From a checkpoint of a small transformer trained on Wikipedia: LayerNorm before each block.
MLP neurons of a small language model. Each row is named by its layer, matrix (up: input weights; down: output weights) and neuron, and shows model dimensions 64-127. Each number is 50 + 15 x the weight over its row's rms, rounded and kept within 0 to 99.
After each neuron's rows, "fires before" lists the tokens most often just after its 100 highest values on Wikipedia text that the model never trained on.

L11.up666:41 65 43 47 58 60 52 69 57 48 46 70 51 50 47 63 60 34 24 10 50 60 64 57 47 35 54 32 36 41 29 56 39 27 54 41 73 52 30 48 55 35 77 79 38 46 52 75 63 60 50 74 53 60 35 46 48 52 73 64 56 43 40 65
L11.down666:31 42 34 42 45 77 30 48 65 89 42 47 49 39 55 66 65 61 61 28 41 65 35 32 49 55 72 81 92 43 39 43 41 63 70 36 47 29 37 45 60 57 33 39 73 53 69 73 33 59 34 57 76 55 60 24 40 43 30 53 26 47 62 56
fires before: ",", " the", " he", " she"

L11.up553:23 59 25 49 45 69 57 35 31 29 29 63 57 58 26 68 41 61 47 52 27 31 47 55 46 40 39 72 58 46 49 60 35 41 69 61 57 46 72 48 49 24 48 35 53 62 32 64 52 27 59 51 48 61 64 43 45 49 34 55 57 46 49 60
L11.down553:33 40 68 23 50 53 68 42 44 54 69 68 75 30 64 45 41 39 51 49 29 56 54 67 49 74 72 29 60 45 47 52 72 61 60 60 60 39 65 78 52 38 50 50 49 10 72 54 66 40 61 38 55 52 56 38 66 26 59 54 57 69 54 35
fires before: ",", "s", "\n", "\n\n", " (", "\n "

L15.up426:17 57 53 37 85 56 49 55 57 43 06 55 45 36 42 59 42 55 58 35 41 55 71 18 43 60 52 39 41 05 73 74 41 47 66 55 39 46 17 30 71 60 43 54 48 49 55 56 38 24 75 56 45 54 42 46 36 53 66 64 23 42 22 72
L15.down426:45 28 55 52 56 61 08 64 47 73 63 43 57 59 56 40 49 38 69 48 54 52 34 57 58 47 40 72 66 42 40 53 66 35 49 52 48 53 83 65 63 30 58 47 54 56 62 62 54 62 51 36 73 27 47 39 46 36 57 53 60 49 45 54
fires before: "s"

L22.up696:43 59 72 44 57 51 58 43 36 64 37 59 55 49 68 64 57 86 36 45 46 56 54 39 42 38 64 55 42 34 43 92 37 47 56 61 47 27 40 46 60 98 56 19 45 78 63 64 49 31 51 72 72 58 46 68 36 37 72 78 57 27 50 59
L22.down696:53 29 41 60 29 43 51 57 50 51 49 55 56 62 63 58 41 60 63 63 53 51 32 53 60 73 47 31 46 37 43 34 72 45 35 18 48 31 72 54 68 50 21 41 19 57 53 63 93 46 65 41 70 36 74 41 45 34 42 54 49 36 77 28
fires before: "s"

L5.up488:41 60 78 46 47 83 65 28 68 56 62 55 49 54 45 55 26 37 60 59 57 69 42 65 56 29 53 44 54 59 57 81 36 68 51 59 46 51 41 42 40 59 67 42 52 35 48 36 41 51 36 56 48 51 56 44 54 77 40 67 71 40 68 36
L5.down488:13 49 54 62 54 50 51 64 29 62 23 78 79 54 29 39 62 68 43 56 48 62 47 46 62 59 47 35 41 57 74 48 47 35 79 59 55 17 44 66 76 49 47 99 39 66 31 41 80 34 64 34 73 63 52 46 48 59 61 48 60 61 57 86
fires before: "\n\n", "="

L15.up502:46 71 39 56 50 46 66 55 52 26 26 45 27 50 39 52 35 52 46 54 58 57 66 22 53 65 61 59 54 38 62 54 28 51 32 51 34 31 69 72 29 32 03 49 32 26 53 65 37 30 54 59 54 43 55 17 32 84 21 40 46 54 52 63
L15.down502:54 55 67 35 49 20 62 41 62 56 64 51 70 71 30 60 67 46 51 51 54 83 51 45 45 41 53 60 59 27 55 37 83 52 24 56 52 35 59 59 49 35 57 67 67 32 00 87 72 55 62 52 65 55 60 39 58 53 30 44 28 43 38 47
fires before: " |", "5", "4", "6", "′"

L15.up219:38 62 48 54 77 45 28 41 56 63 45 44 68 55 76 52 72 44 61 70 21 52 64 47 29 52 59 62 64 29 58 50 36 59 42 54 48 32 43 59 55 48 26 20 76 29 51 68 51 34 32 41 61 24 90 25 40 51 51 68 73 43 40 33
L15.down219:54 53 30 64 60 46 65 68 56 53 51 34 50 60 26 38 35 63 71 39 50 61 56 37 65 39 40 25 37 63 49 53 41 43 69 35 57 61 39 55 58 20 45 56 61 78 61 41 54 52 66 67 78 79 47 40 63 62 75 72 41 40 47 98
fires before: " |", " 0", "\n", "="

L5.up152:31 63 63 67 58 44 48 47 41 49 32 27 56 79 64 31 49 20 28 58 68 51 18 60 55 24 30 41 30 46 26 42 55 36 57 57 41 55 59 63 46 24 46 56 56 15 65 84 52 59 28 35 55 34 79 26 51 36 46 47 28 56 58 34
L5.down152:28 44 46 35 46 47 34 67 77 37 60 51 66 41 50 28 58 68 86 65 62 32 41 55 55 15 63 49 64 41 26 34 53 43 66 55 56 38 78 84 62 79 71 63 29 53 64 52 62 47 62 60 63 47 46 49 47 57 65 47 68 56 43 56
fires before: ",", ".", " in", " of"

L11.up715:60 42 21 52 61 53 45 55 72 58 44 64 99 49 44 30 40 39 41 68 59 57 24 54 73 37 68 52 50 29 39 58 45 56 49 45 39 51 61 50 72 25 46 69 16 15 71 46 54 49 46 52 60 66 48 58 48 42 41 58 42 41 50 54
L11.down715:68 40 61 43 57 60 31 32 44 44 56 46 32 28 78 61 31 68 62 52 24 51 32 55 27 42 44 59 50 65 44 52 66 45 59 50 67 85 52 33 54 78 29 68 42 56 48 51 41 40 44 45 34 34 70 41 59 66 41 54 47 48 63 41
fires before: ",", "h"

L5.up238:35 35 55 50 50 57 52 52 45 31 53 18 48 24 58 20 61 32 52 34 44 40 57 50 22 47 54 54 31 68 53 45 70 39 49 24 38 54 53 41 67 77 67 37 65 42 56 27 42 73 43 56 82 37 64 49 70 32 61 51 66 37 46 52
L5.down238:54 79 81 41 42 36 54 16 44 66 39 57 56 70 28 45 41 37 59 52 27 45 42 54 57 71 38 46 52 58 18 43 14 71 37 74 69 77 97 74 69 22 63 64 56 53 60 63 56 38 66 64 64 65 50 36 58 77 64 66 40 79 54 44
fires before: "=", "\n\n", " of", ".", ","

L22.up704:31 45 65 68 53 82 64 46 46 40 19 68 61 26 55 63 36 63 46 39 67 68 51 50 43 29 49 37 69 60 70 61 42 20 51 12 20 41 53 69 55 71 61 52 34 39 61 60 57 83 63 77 82 29 39 19 51 24 56 80 49 43 43 43
L22.down704:67 44 63 64 43 56 74 49 48 40 73 37 42 54 63 55 44 41 50 55 67 36 33 56 79 39 35 73 34 39 50 64 58 81 77 47 58 37 52 48 69 36 10 40 66 48 33 47 33 25 53 58 46 61 34 08 50 44 67 46 31 37 47 59
fires before: " |", "  "